python train.py --n_layer=20 --d_model=384 --n_head=3 --n_kv_head=3 --head_dim=128 --d_mlp=1152 --vocab_size=15355 --activation="tanh_gelu" --norm="layernorm" --norm_place="pre" --norm_eps=1e-05 --positions="learned" --qk_norm=false --attn_scale=0.0884 --bias="qkv" --tie_embeddings=true --parallel_block=false --init="normal" --init_std_qkv=0.0247 --init_std_o=0.0039 --init_std_up=0.0247 --init_std_down=0.00225 --optimizer="muon_variant" --lr=0.00179 --lr_mult_o=1.5 --lr_mult_down=2.0 --beta1=0.93 --lr_head=0.00481 --grad_clip=2.0 --warmup_steps=200 --schedule="cos" --final_lr_fraction=0.1 --batch_tokens=65536 --seq_len=1024 --doc_mask=true --train_tokens=283100000 --steps=4320 --dataset="wikipedia_en"
MLP neurons of a small language model. Each row is named by its layer, matrix (up: input weights) and neuron, and shows model dimensions 16-111. Each number is 500 + 25 x the weight over its row's rms, rounded and kept within 0 to 999. Numbers have three digits each.
After each neuron's rows, "fires in" lists the words (lower case) most often at its 100 highest values on Wikipedia text that the model never trained on. A number after a token or word is its count.

L13.up338:446495454493514479530561520467525456530529499456500530515473503506491541513475551492511541536537537513519503500493507512512511497514505510535505484497505517487484449500469495511536522485486494463544524544502477488511537502539538454499497498501448541511439503497489498502503508497500532510
fires in: "to" 45, "and" 11, "for" 10

L13.up391:506482512513513470530472490472510514517521460493506482547531494450502481479470538476479524515503508467481509471509490497523500494445523469514461509530517489484516487518491449473499521491534516530525523513499486487517487474480542507518496512545481501491431484488536478490501504502519503484
fires in: "at" 50, "of" 12, "along" 9, "near" 4

L16.up882:500528486474497500486471522477502511490488497500450543512528513523508521469502518476504523491502556516483491470498440492524512542508454499512502475506494493545481486503490459484506473500496504529501502512496536495513501507457542499497515520470518550503508511473491496539484515493471486514
fires in: "to" 21, "not" 14, "he" 11, "they" 9, "can" 7, "it" 7

L14.up965:533485472506532506478490479547501510459501511489495497478461534511519500513507519487528523497472528482446526519469556484522508477520474485461475464501526542536491519481505486481513536488559514524519485471476501488471488477461484508505465503482478506487520444495489473489487470522511451521
fires in: "a" 54, "american" 12

L14.up351:510475508466482497509510509462468525480480511500532525487536491543494520489490488497489560535483481490495530536514489510492488465468505497544519515498513501505545500514474453546505511468447527466541475521495501465491536521558481502505541530493486502468469499465515504479470494495490503518
fires in: "is" 33, "of" 19, "s" 7, "in" 5

L12.up272:499528490541493451472505507470544506503519513525527519450500541470500491491506508531547520473510541478522472506527482458422499473481483487528471489506473459488495500490547521518499502514498488462493477528500529481515499465562507499490511515474543509536510542460520489484466472464479485522
fires in: "by" 27, "the" 25, "an" 5, "1980s" 4

L12.up438:528463460513477471497527539485495561535474478460501534523498493518520485502498493505490480474517530532506468521477462517525542503523498486488514501493473498495497503513490474439494535485525493470490511525457501521521494478506495514520508536483478552467497499505477496513491517497498504484
fires in: "to" 28, "would" 9, "will" 5, "could" 5, "can" 4

L9.up575:508490542533492492491510524502542519495529509466564511485515480503518483495487555520531492533487521568470477512505481537526517511540470517460531468522464530500500464485473476509477509477515554483508502540531478495524494503499488462498495520488483506466531522496470532459493504519546514534
fires in: "to" 42, "england" 7, "france" 6, "california" 5, "for" 4

L7.up352:511545448496522494471506528466505523541499507482526449526512501509472518531464513512508486514513466474497451462479452492471487519488510494526510514489525520478523475486525498498499457530474503546494497498505506503507473508462505569469499520521510479514527531482536538478482431476511478515
fires in: "on" 15, "played" 14, "in" 7, "signed" 5, "doing" 5, "won" 5

L14.up1059:505464503499497491501522477519476492512501506472461477491459458473489517489474489471532495499482536519513504530505524520549454521521504483495531458474496526523448503478488493552536507538494504497513503498508494525488521468481536454518466520493483458483485499473470487500501488529519534520
fires in: "later" 11, "had" 9, "has" 8, "he" 8, "then" 7, "who" 7

L8.up332:502508487500504480484502452476504471480522502491541486482516481473486529524484494474499539514537467493479553520515503512490500462488474548499512526453469536482489509501537504496496520502522515453513492506500513538489491471479471493496476458465514521471515528480519493537542511521479532521
fires in: "of" 39, "from" 18, "by" 7, "with" 5

L16.up531:483520543482503518440516471480535492463472493468485540487475496495496497498519516530521488528489459480500506511507520539539535534499461521488504470475499489501464526533467488523491550555550505479523489484507490493454508466495539528453489485484533501497456494548493483481504488428491520507
fires in: "and" 30, "has" 12, "having" 7, "also" 7, "he" 7

L7.up452:497494521470497483475521475446532497503520429523543479499537489499487512501459481473547469514479493486504506474479518486517501525473484522500525520500464521512510461474500483487535515524510508448485503505529511500455502475476467487508469493537459512528479519535526483483487520498464530510
fires in: "under" 24, "along" 14, "off" 12, "at" 12

L8.up47:463504466531468529497515502486501500447501515478519486477504492485505443479466539492498480475477502525461548478505500458502488508472537487462467479497481483525512523528497482458534496502521517488502523499512559538514519487514481485487504516515531481475575517504516535539467479487488529481
fires in: "of" 58, "for" 8

L14.up417:497511485466492495525534463485508502531501472475510453510507450548544492505516473469528557501484502542513452476508514511486478502505462452483534544507510434500501487498532521502512530547504532467491497511518516471490539483530503482502537504530476533467513476499498475510511480494486498506
fires in: "in" 39, "after" 10, "to" 7, "a" 6

L8.up430:502502500503484547471486506505487544514483483480477501459512528487491491482491578527492492481515526463514488495508511509511468483504487530521504507485462479501544509516456474479505528514470538528433482490498489522523480501530506475466503529500481513475550532472528487506487486469534520476
fires in: "an" 75, "is" 4

L14.up952:510487511488492486468470551489468496520519482471459506508490593500501481469509521476501472506525549514515498512535475514517512504473466540523528519509427487455476511539542531469508522519505444497514473455471482514491528495490530500494511531506474509513513506486418495476516501456493520471
fires in: "and" 32, "its" 12, "his" 11, "the" 6

L14.up864:463493515529508499485509490524542471497527533539455502480519525539493505421482501497511509496503530488460466472509521514491537480503512541505488488506483473535484560525485472514452479486487485514498497512482503487556447470539449516489483513460462501522510467501432507517527511514492460500
fires in: "an" 90

L8.up873:485491520524536500488482513522531488485519517491518442521500507546487507500520535526504517485498537506502496540498548493555531508506523486536478489469532512532498506548447508524520482460481497515477471519538507502507532554471521490463444562503549527485562467500484482488488476503494524484
fires in: "her" 18, "his" 14, "to" 13, "their" 12, "its" 7, "isbn" 6

L13.up493:502462512492515504498487490528455498509506467498463533501511520504510491558497481496513484521483526483524511480554489511471540520471504501493505496534462563515527493469543526554475503547493495516517475492483503523470530498493504479513566480479501568583526491522476497504530492471514474506
fires in: "the" 33, "a" 26, "this" 4

L16.up574:490533519514479448481528450540538521488452478496517488525502459536485502463509514500525471521525498459518541447492517498484463512507509501448551461482524552494547512518481503496511469533522494492540480486485530508479509496483503436536506466478512517530509473518539514479526474476477461493
fires in: "which" 30, "however" 12, "there" 9, "and" 7, "that" 4

L7.up624:475503522509471506502497496497499466495495491510479469482493492519503508500496565482549523505475509502484521460504508491514521513499483482463509495460490497478476525486511534501462506509533474509462508450493461513529512536517508471513496452525507530455507457513563448503449490493477511539
fires in: "as" 70, "a" 14

L13.up585:499491469512472501479523462450493525485489472506516489551502502483511494522518515489489503464500475480452521502517485502499504477515491467526505453456485491494457518527532502506465492505486545503472524521476496477485485461542515477548539528517510506531497526525505475500484493461454541543
fires in: "at" 30, "by" 19, "with" 8

L9.up1081:512459538483516532532504507497497498501494465523483522500495498491528500541509480508530511523494544562474528539472464454514475483448486502492464478450494509507519495480512490450495471427460463525452498486480491512515510431484505500530489468453512540495502487510509488515484531536478541506
fires in: "born" 58, "married" 5

L13.up1083:479518522512466453500539493510549500473488446504485453545515498494482494478486498524502477480514505490546505507484481518492548487531471512479507506500518487519495522528576509530512533482505511511528495512475467505500500453502476565519445481513479510531507536481507509523451470498464483500
fires in: "after" 14, "while" 10, "from" 10, "began" 9, "before" 8, "at" 7

L13.up1092:531487504485471494491513480471482514495496468465474479521528500566548446465523473517507531535546539452521511451490484510507489506491490514498528494496530503489547516474472503483508472508547528463536534464539498485522487526513500456499504508493500459493509479491512499566495523550497520501
fires in: "as" 72

L13.up722:499452484504504491468518479532501472484530494523490496514475483523480523531466533488524512501469520461516485491477489521508497504478482537487499510478475539512524485534509488469519457506558484540506471458520468488500552522513501478483500484494518521513450466532539486486511537514479515542
fires in: "more" 21, "most" 17, "as" 17, "some" 7, "many" 6

L12.up442:486490467486483483545509487496518538495540501540526501501470484488512486503507535456509495477505510480519498477499480514523492502541517486455483475478480516477535477506482537526506498483519536509484494521494473493469544536456496444518516527485472493467495493488511495530495491489486447439
fires in: "of" 82

L13.up300:498468512503475536495521501527496472449452513519444474478464508503471500476495519501524483492526501479500502511485538529481507545462527498461564497465508489526526533498472532550489534573504477522501484524463467504511541500531509513520512461515473512527466502515504501494501485491504485508
fires in: "first" 20, "as" 12, "second" 9, "there" 6, "became" 5, "was" 4

L12.up706:479494524542534477453541476504533499517529486504534518520493515488496448453513501487524501499521539522507511493510509538455488476503481497503483503485497528501438504462505473481492480498518537504484462524466459482488486455522492494504482460480505526475499465525544494503496498487482512503
fires in: "by" 30, "after" 14, "while" 10, "in" 10

L9.up605:524511528483495501521504532499474522505492494487505495447521494492516506499469533512502507466504504484531543485508524503510494509477485476457520492461500480507478465509488467517478529492500507484543490517478506459526553484518494540520511483496505496449539496496496503525517515505505504515
fires in: "and" 25, "they" 12, "to" 9, "capacity" 4

L14.up948:525519508519466519482523546479503464511504531486508510490497498523520482503526509512497541546514492478505436503486470542496511468502523559498453499477511481487490511519504539480474482496474520481465523520514523529515497550469507442513511510493447490509514509522511474531496514487528478539
fires in: "to" 43, "may" 12, "can" 9, "would" 4, "could" 4

L16.up1073:502498492468496510473497531530500487502538527496506503458488514535471525459523470489492517542510485510513480494563493543481526488498547525500524484510508462514496497500528531539502513524497482505469529480537538522490541503503522469517479551500511532515483503486526482524450513523525520524
fires in: "an" 75

L9.up922:516522485502490524487522503519496515535525493521463453520495531519510485478510488481530436487491502488456537528537555543489541446431454492528490476469483449528483495496534478495501518535473497482454552497488491492513523473522466513531507529522508465512516480510532502516515504511473535517
fires in: "his" 33, "her" 15, "year" 7, "for" 7, "a" 5

L13.up967:511467494503517482531498534479526472528494493476525459532516520507526494481461509509446524489484484499483502455502459486451497490497467479493490493498461527527511552512509459510527504519508552467528505473525527483472541511524509535550521483522483517481514507490490535525463509517498506520
fires in: "as" 62, "a" 5, "member" 5

L9.up219:454506470527481471464498424545535480521502507479483515532475539454487496484459489485513507501494504457507503489516494460489501532549449492525514513550504488483524540499537492529462466494482564486553500498480466475517469485477462506525500467517467520461492481510471485499505514488512495519
fires in: "however" 17, "became" 11, "first" 9, "as" 7, "is" 5, "only" 5

L7.up506:498518494489489505515481512456450488484484469472504511546458485504480481484491530446533502496464539491467511505512492469516493496491512518526484477509495476523493511498528543526495483467490499506440523566483511486505522479486488476534480533488492541441539531555520489463475547482488446488
fires in: "to" 94

L13.up710:571495455489501483477464504486487500543501478489537509488521506498481481515463464514545528491531546458445457507518501499531515498485530505499500517510539514506487524423500521531495503488480541512495519533528533490506527503515535505471508460508488478524490484501468467522507518446471488496
fires in: "to" 44, "will" 6, "you" 4, "t" 4

L12.up295:531498540478541465496523496473513525577529526509511471502506513496479514498490539531515519482484509459502499490501526486515565504505513461474500507523523514457490544450517487492507535506547467494511490471484492501483512489494487463477484464516557483510517504565500502530475504503492510492
fires in: "when" 16, "in" 15, "a" 8, "had" 7, "which" 6, "since" 6

L16.up984:519491503567493484495461477470487480532514470492494492552454471551498485466476475471527490517485493494496526511510449509493540497500489527520521469457509495494472517507496460521499521509521534534510515472517487483517457524476515461483462522495483485502504522541495477487531497489500474513
fires in: "as" 32, "took" 15, "take" 6, "in" 5

L8.up73:474498485532518490449487513517483506493538513514507536511530492478444477491477514486555486510477491468498493497538510504507543520466459520501517546497436477532517502456473511489532502485524516492533500483536500463485518498504499515447483479514482461495493495483535462481504485513423533521
fires in: "to" 46, "but" 5

L7.up801:488471470474478511503515471521522543507508463485489509517479536543520524498490451482472512488493486504517488485495484468488530550476460494509527505468469477478500496492491494499484522491519483482512586498481549485540466552520550540533473495483478493473514545527469491501469493502477465490
fires in: "became" 24, "the" 14, "is" 14, "are" 13, "as" 7

L12.up107:494475509510468498505517519494555554519493474542485485491467547474480490486545531474499490513460490496544491514508507494487494511497497504536515516508471500502475480540474443558533479501492515547512523462471499477517514528463468513499471499464512519485515502505480518538506482483487485498
fires in: "to" 50

L9.up764:498524493436522527539508514488546517516537514523552519518480524485494506523507477487474470531528528510497534555506500519531502459458521498515431459452481547488504524498499509505543547504543496535482492472498464488538494473499549455487477526532501518513520472510512484495479518551526524501
fires in: "of" 46, "that" 12

L7.up724:505516527460492483526499455491519460482444507529502487487538513522447467511481493486471486501478491495507506479505539522481480503472497544556506512520531491492501461531498481471523524528553449498511516482510482453522496512482512518486563495489510516506572511491492508527444459535484507498
fires in: "of" 75, "the" 11

L13.up500:513520505519468467520504497507540509506507490522540437484501504484482484529496555438564515467489514565491506496482551498478563477495492498480494538517451501517461482490491513491517492508490503491513526507449480483500531518487535481548504493530531519494500473490449501507480530523485533510
fires in: "and" 43, "that" 7, "who" 6

L7.up1088:497433532485433487499476493475528503498493459492522465513521480493502502514424490513503497501476541493501520533528489498499530504458473479530500485483505493500481507473538483479532508498477496502522468469489486499470497537537520452497508499523494534535505499516541476483510487549499496502
fires in: "from" 23, "with" 19, "to" 7, "after" 5, "of" 5, "a" 5

L14.up140:471462528513460464481527459495492517499522478509511508490458553512507525497501534498484482516484468472487490495496554532506546525540544499507539467465505520540547546534479508450498528505527521500516501489488482519485500523471498520468487521483453482531488478485503505518459531471478488517
fires in: "a" 27, "is" 18, "as" 11, "of" 8

L7.up164:500527506528535487457535500507497541538453481477494471541487479524527472507488495445536478522523505481470499448522490510461450550519481489500511512486501544460498532502505492530517480523489485486525489476469492512458499536512529473513481515478514478527519521478523551476478475495506492542
fires in: "and" 28, "who" 17, "however" 13, "because" 6, "that" 4

L12.up156:462478504523484497496497454440486494509504509480490506500506525525536482487487515538497511529480516513522508514500493522551497492494501517522506477496531510475521448518498518533479504460472553543454500481479441487551533457497449466468518514504494479477504533506519487479531509539523551521
fires in: "a" 53

L13.up741:512467525549527476451466517531510503524476449512491526538513499484498528469526480485477511508479507519490526530474507502496454492476483507506548437562541473515503486508492448499507544509511476490487489537526465536514468470511564545488503515501513508523511540481529482491498476539460487513
fires in: "of" 28, "in" 27, "over" 6, "under" 4, "by" 4

L13.up931:492480518516513484494514459489498483485510468496508516498459522547471479486496504452519494474503550476484499440461494480482501459518484524524509501492501519474501507491513499492516543490489495544485481523502480502514509525519496488494505562493476482543480471492519497499513534475501491496
fires in: "a" 19, "had" 14, "on" 13, "re" 4

L12.up940:477505519476491507553505499474509491505522508528502522487485497513492517481496545463462476496488524492503496446552512510512492508485543465494491528513513441515498470515537474512484530475515499525525478482492532509513518513508457451504523495470499487521475488491487455503482458526520516462
fires in: "the" 39, "university" 7, "her" 4

L9.up1125:499521494483467495504480525498489508463487495500573509497501499500484549498477489485539478487469470519491490511499508517529493476533500536500476485491512527501531544512464503471503521485509542471537511522524510492521511499488514454490488513500486497482489483529511482528511509506468526536
fires in: "of" 28, "to" 23, "in" 4, "involved" 4

L12.up1100:520500503533525522474481489485523514528531481519499497481492517492484501523498496487513499474539487494467456509486515478488463473501500512520446497472488461498458533485504505489504499478512542513455508486492473525542533490495477537523500491516531511532488517481509475491527502510504486482
fires in: "an" 45, "minor" 6, "republican" 4

L16.up953:485464486550488527484516515483489477472518474488507534457525503469469540470476499468525546526487516530474433495521488451492530457502470537493481503468516524470491540537503529547527480531485513488511470499502524485480519510536514477512524492492482511469514549537461471500519536524475531547
fires in: "an" 76

L7.up1005:534522476437484500499486505536550547464513479519499468474496540455487475492513455503489492478502461474511542483541505491483545496529491480489476495512485515509522490490449484494466513492504493456464485496523505522521471503500535489492506536498529510459533494525495489518500484530452469503
fires in: "of" 62, "de" 10

L7.up887:476524535501508507494522476467499515511475475511499463505507518470473509472498477527507505504492509542513516505551538509506513472520510509492493502489499495460498514444511487514510525462519531443551494521531525499499522496518566521483480542483558488476506556481468518501506491472503516499
fires in: "in" 28, "wodeyar" 7, "before" 5, "vitaliy" 5, "rasmussen" 4, "from" 4

L13.up860:484477489480489507490525477543484472466517482504531520534545532551466538509512517523492472512487512487480527523488479571504532500499455561478467476482507485523496533480514479489490501484479521490522536488470475474538513503485510474519500492504468522487514547487481508505501489482472531506
fires in: "with" 25, "of" 16, "to" 6, "on" 5, "country" 4, "without" 4

L16.up750:508466486479483477499516489453458493521502522518479467484480468516494505507503514462508473518451467502482498541512500476497513489479499546511506490493494472485522513531493539524522489513489539490533529507495487465528479502501513483510496500515529499520505513510496424507464478491496451512
fires in: "a" 91

L12.up652:529451586476449490544476514514455484493519530524502483486477509476529485513521513466475489529518543471550485461483508512519501494517511458491473547508548493514499507470487460488529511525507529506482493490488486487503513476513529460506524463520505521505504475496487491543515493527472468464
fires in: "and" 57, "pen" 4

L13.up943:470553456515524498507463528524447507490469535517545527546536501506500447514514542483513510521537525508512498514497510464517548521487482467483493517527461490489497506466502518453508494510538491461523486490483532505519522499506534504523464500480512509545543522478464519504497500502456530487
fires in: "and" 24, "but" 9, "he" 8, "they" 6, "it" 5

L7.up859:462525488485431504462489501485535506500489455448517475516506524504486450510479490470502545478543501523496513476483496508491522514461490502495511486533538503512512513464500485455513481461515461513483493536504519515514559490492479511529462499523538511492491460513467511498549504537457497495
fires in: "of" 61, "on" 4, "out" 4, "29" 4

L8.up166:531493464461481522499548507486515516515494490528505524537478490501516463530523495503516474489448500550541488489497542524496518504505473552514538513512488525526524535464499466517548465451547517527477533463519518458527478521515530487490489429473507548489551502514496486518514510528466527487
fires in: "to" 19, "for" 14, "100" 11, "is" 7, "that" 6

L8.up683:485480508511446477470454479500553464517536485465516537488474531503455463507506474491494498461485510518449448500550514500483533539499490494536514508530470465524534520490526535482521509463484516531509532555517479519515514532500517452493494529534490466496532488495545503497494469526493477506
fires in: "for" 65

L14.up152:480482482520497459512488475470495518539498495520493515461490543504480497516515521478515517480450495507503524459521517561488489475500487457489539505472509510529510475538499526487523440471475499521486492519470526474511564492519499492490480544498516520542521527456467489526520524488537530511
fires in: "his" 34, "the" 17, "their" 15, "my" 7, "s" 6

L13.up138:479513494495482500534512485494451523547478474538496534497485487492484475491528534498501515504526534520474504498480477454516538481490444425503545530495478505482467480487510512491506541491485488547506468501515511517502494482514482471495529522520502545482488431524486477515506498527473499531
fires in: "a" 65, "to" 4

L16.up1015:571513490521512441505505482450430535507489490507488507508491464531500460472510520496463474497499500463514496526510464539478494521535552536451506551528498502533527434515546530491492488475539512519537496495522536501493529500542469475516484499503478506496505526501477492532478484502475496542
fires in: "they" 30, "to" 21, "and" 6

L7.up969:487456504496491468494508518487523514483473509484524551468499511531467494503493496533493515496523442463524484521527483519498547518485472513518449499490478424524489505498521509466490496540471494535495460514487499525507440546528522470474511484523496491486523499487452475453504487507491500498
fires in: "a" 37, "is" 21

L13.up5:468529480526503496531467491497532541547542503483505522475523538498435524537504529479503533511477482510506528503499446548476501504516498537466503491479496536492509517536494484482490474493479490519500497492485480484521471534488471500529487526454482476477488496470526479535472514433454537445
fires in: "is" 37, "of" 15, "are" 12

L7.up216:470476538491460489518523497518505494479489508518507462489477477500470495492515447497489500492429460520489503539488504508535541493511501496467527474527475548539507500500487524480542476522471503470474506489469540563516522531492506497504490514476472509482458458494480520475490497520454491483
fires in: "for" 22, "to" 20, "of" 19, "with" 4

L12.up901:533480487467528480509529471521513510465512511480455508489480531469515494475534490464474510462492495488517505491495501518516514517474486554506518519526510504492487496550467497477461474463467504518474543487531496473541470492544441471516476436520494514513484509494534477488547525384510475517
fires in: "the" 74, "national" 4

L7.up981:525518497531499512477505461529472521546500442512495465502457502508492495527464498454455493478494518473488503490506496522496528502466472541516486524527486514536473513508480519496469466548523491460453508457482513541518496475511464520521535516538479476510495485475497522508521530477477513471
fires in: "the" 20, "and" 12, "other" 8, "s" 7, "first" 4

L9.up416:480468447496492464457469459512526514489503511507493512540445522499519510485457518445466489495484513463483447474498467551452498517536542476488507518461524515491509480500490529480506495499514468496546531497497490461530473554501472463520497532491476544528526483490476476486519509513504509522
fires in: "the" 46, "a" 13, "first" 5

L8.up592:489521473491496495499489499473503535538486465524524527516526486495465470516482507487515521535497479543507500508555537525530494431522522535516487475514485512482531536466485521451506535478474525479472506488515505475512536527530541463480469520524493492507470480479501515469554518530491480487
fires in: "in" 66, "of" 10

L12.up691:533480494515494495493512471512497513526491500455509500473491467484496490475474518497514493488488530468494542451490487469521470511513441462473516491496511504450457482485525492453533501511493491508512519519544522515521522521511504504481505512518531480533487535491499486547504515481550469518
fires in: "but" 21, "and" 16, "10" 9, "would" 4

L9.up94:491479474508489489441542512481506514511478550501527523513479497522494515501474496472505512530507491483474460502447501492526530500505450555540532508533510485473508495547513483552492497508489518490488500522459486533497493510492489488508459505535511507521502515519466510500488445534489494531
fires in: "a" 39, "of" 10, "not" 6, "coelinae" 4

L12.up642:511497495456511540482486498514477532476519493468500493517468502498560486490467502485470558495515480469499503510493463505422488524490469499512529503474533538484551475497508490522508508483480559507508496565449533481524507492489527485531533497526500479476499495503542466523479527478485506524
fires in: "at" 40, "the" 10, "to" 9, "a" 6

L7.up893:494544508490472468479485492507504519568503474527492528509525471523458501470493502493465488507491481484501487509554524513466458550497551562516488527525522485515497567527491529527513493537558460495502518523467526505534501501485491506525458489489525485468493482465518486489494507518467508505
fires in: "of" 38, "these" 8, "following" 5, "previous" 4

L14.up255:482504509498464494498536470478509470497523475525461494502521502508420532483461525489509477529492472504485519495466494521530531481488475482511514463518470500465443440495485457463536485507518493473495523468500463464476500538505538504455521516470503490540482553482482491529488494512497487476
fires in: "be" 19, "he" 16, "also" 11, "and" 9, "who" 8, "as" 6

L7.up174:548507515511490477498513535525482501528509530492513512486545515508480552513468516488480546525519513434498496537517526503447510486488488462491520489444480461538497504504464480489529447509516479497502534498471513527511473467459464522465476541500503529482500515497544498498468482489473534487
fires in: "of" 37, "two" 13, "three" 12, "seven" 7

L12.up333:504500505523452442484516503533496484535501486517490490446498505548499506518493536469531483534497515474482481544479546511525469494505508498482451548494503504514528514417481528514508527517431506482487484486483510495503523524484478565478489503520468471494501492502492505499502426559507476499
fires in: "for" 32, "to" 10, "in" 10, "a" 8, "was" 6

L7.up255:476501495468508486455480501494515502483490495495516502545516490500488484457467546513451491505465509497453493474532466501488491481517498469473491467523519478498492503443479529553511514543499545453489500478506488507487531497538514533542514545515500486528500490504531481532517490489460511517
fires in: "and" 35, "such" 20, "so" 8

L12.up539:480497497509501474503529494487483520499517515503524476517547457465507520501512520513464484489468528529516528526502465506481570474522546506480516548532483499495483529524489494483518495527509480522556483499443464475541513502512469550484481478481511473488522548482494535511479501578498481497
fires in: "and" 37, "him" 17, "them" 11, "himself" 4, "it" 4

L8.up435:468494510478508486513500512464468448509547468504525497489496520495495507591508508495448475518502540504502498525446492465468479482471522468478454499507473502479499530533495498447461521473473519510486481472497483468487503501493506483516520484522480494498520479485509512509522480504490475512
fires in: "of" 42, "on" 20, "to" 16, "by" 11, "the" 4

L13.up598:525519462505517491498489486505502532506479470554500456503484475544497453502501546510470490493515529477504499466527443543483524453471557498480519539485530472490530461523514543511505503508489464489509493510504465482481488507503535464487492470481497531513523482501504460536520486495505508517
fires in: "to" 47, "not" 6, "people" 4, "could" 4, "cannot" 4

L14.up340:472523488515522456484521505488532488509466455460533527523474534503511510513499476495502447572520488542467455484533501488511499475488508520495543494483490510530522518491514520505497477561512550503528493502492541498480549477482547471520489503461484507531500497481486537511495520513507497470
fires in: "and" 79, "there" 5

L14.up1091:489536503482519502518529488498473525528514474509479525511486524513494509465531510535526499504527530478480502514471507504511480506482527488508543477515510497525513492458503507503414527518541513525529509478507493522511544417481495530493491488510467550510495482470518497493496501480515509545
fires in: "an" 89

L7.up642:504506474451495466524495502491457507513478524503505484480492472529471470469488505497477491482465495485481530485476500477497490480500492480502517499490527456534541538537512486461490523502504462453491500492495521525510507493512548486446475487535491485526483534517506526528488513502470508516
fires in: "of" 87, "in" 4

L7.up289:502520564553465505524498498487528481460494482494528467504531508495495501482459509486472490479502475479555496490534510492479554561493492547488526485495517490505482517470523515471517503556479466542534487482486496477499506516475544537450504513448500491471514528506498511495536467463494488532
fires in: "to" 39, "not" 17, "and" 13, "or" 6, "never" 5

L12.up368:465489480513506500486518489487542500504550472516501490514506555496480514459478566475475532499457546539488489470507481484508513483487536555514488500487490484469501481518479480490536497482509509497488496468480470532502503525496462469472492458508519516503483501499535490499501505509515508521
fires in: "as" 49, "an" 5

L16.up136:484491493454512487498483453514519467513534485520522476528479475477424518478477501484466521497551524462492491510502525531509490481477485528506525519533553510507499450502496504454470480488470518475511528507524494495472506501509449527497489503552546486480549488536499497514533477482507517486
fires in: "of" 31, "with" 14, "by" 11

L8.up560:493512532486491447482457500508514502491473496495548471533487511521459439475487538516532455504512467482466500469495512494515575505493484529481474503538499482504468522485496540524536511497545455503524520513437462462447525495501560513543462534491518488499522489517454508506483487475473487504
fires in: "and" 21, "which" 12, "who" 9, "that" 7, "also" 4

L7.up672:539466512536504526529483498519476477491479476471501508501532505437511437507496517507530512450470523473528495458499500453543555477477497458516535501509456525483480531501507476496473570508513564512528495498508472502518490496545456478518516461488490507477476471476522502525520496484471500512
fires in: "at" 26, "a" 16, "following" 6, "national" 5, "that" 4, "by" 4

L7.up897:552518516478530511494447483514500498486520455498495468482473493506506515545515554539496509465493545480495505476504477542496526501531491503477466498467461463503466475536466472502490546499543490521516489469495486487524505497492483488473498500550513508493509448484486468490487438507530475520
fires in: "and" 19, "its" 13, "their" 11, "82" 8

L12.up383:506487491518519480492520494468504483493509527460491494534486535551486518478498477466529512518530470502431464497508538527507496529479497505476493499486500506475490473510483552481487507540463501490539530452508479493472479462488548536486508490471488495530485510487502483528495513460493523483
fires in: "a" 19, "the" 15, "one" 12, "an" 11, "most" 4

L16.up533:474504475523521512519524525524558516535542469524530531491497488474482476492487502473496535509478504544527504500464511473462484467511478465495525494522519501529509465521517517510503537505514558552486462532505456527484474486509514506454468531533512524436486505508498484497489489501467488477
fires in: "in" 24, "early" 7, "a" 6, "two" 5, "his" 5, "following" 4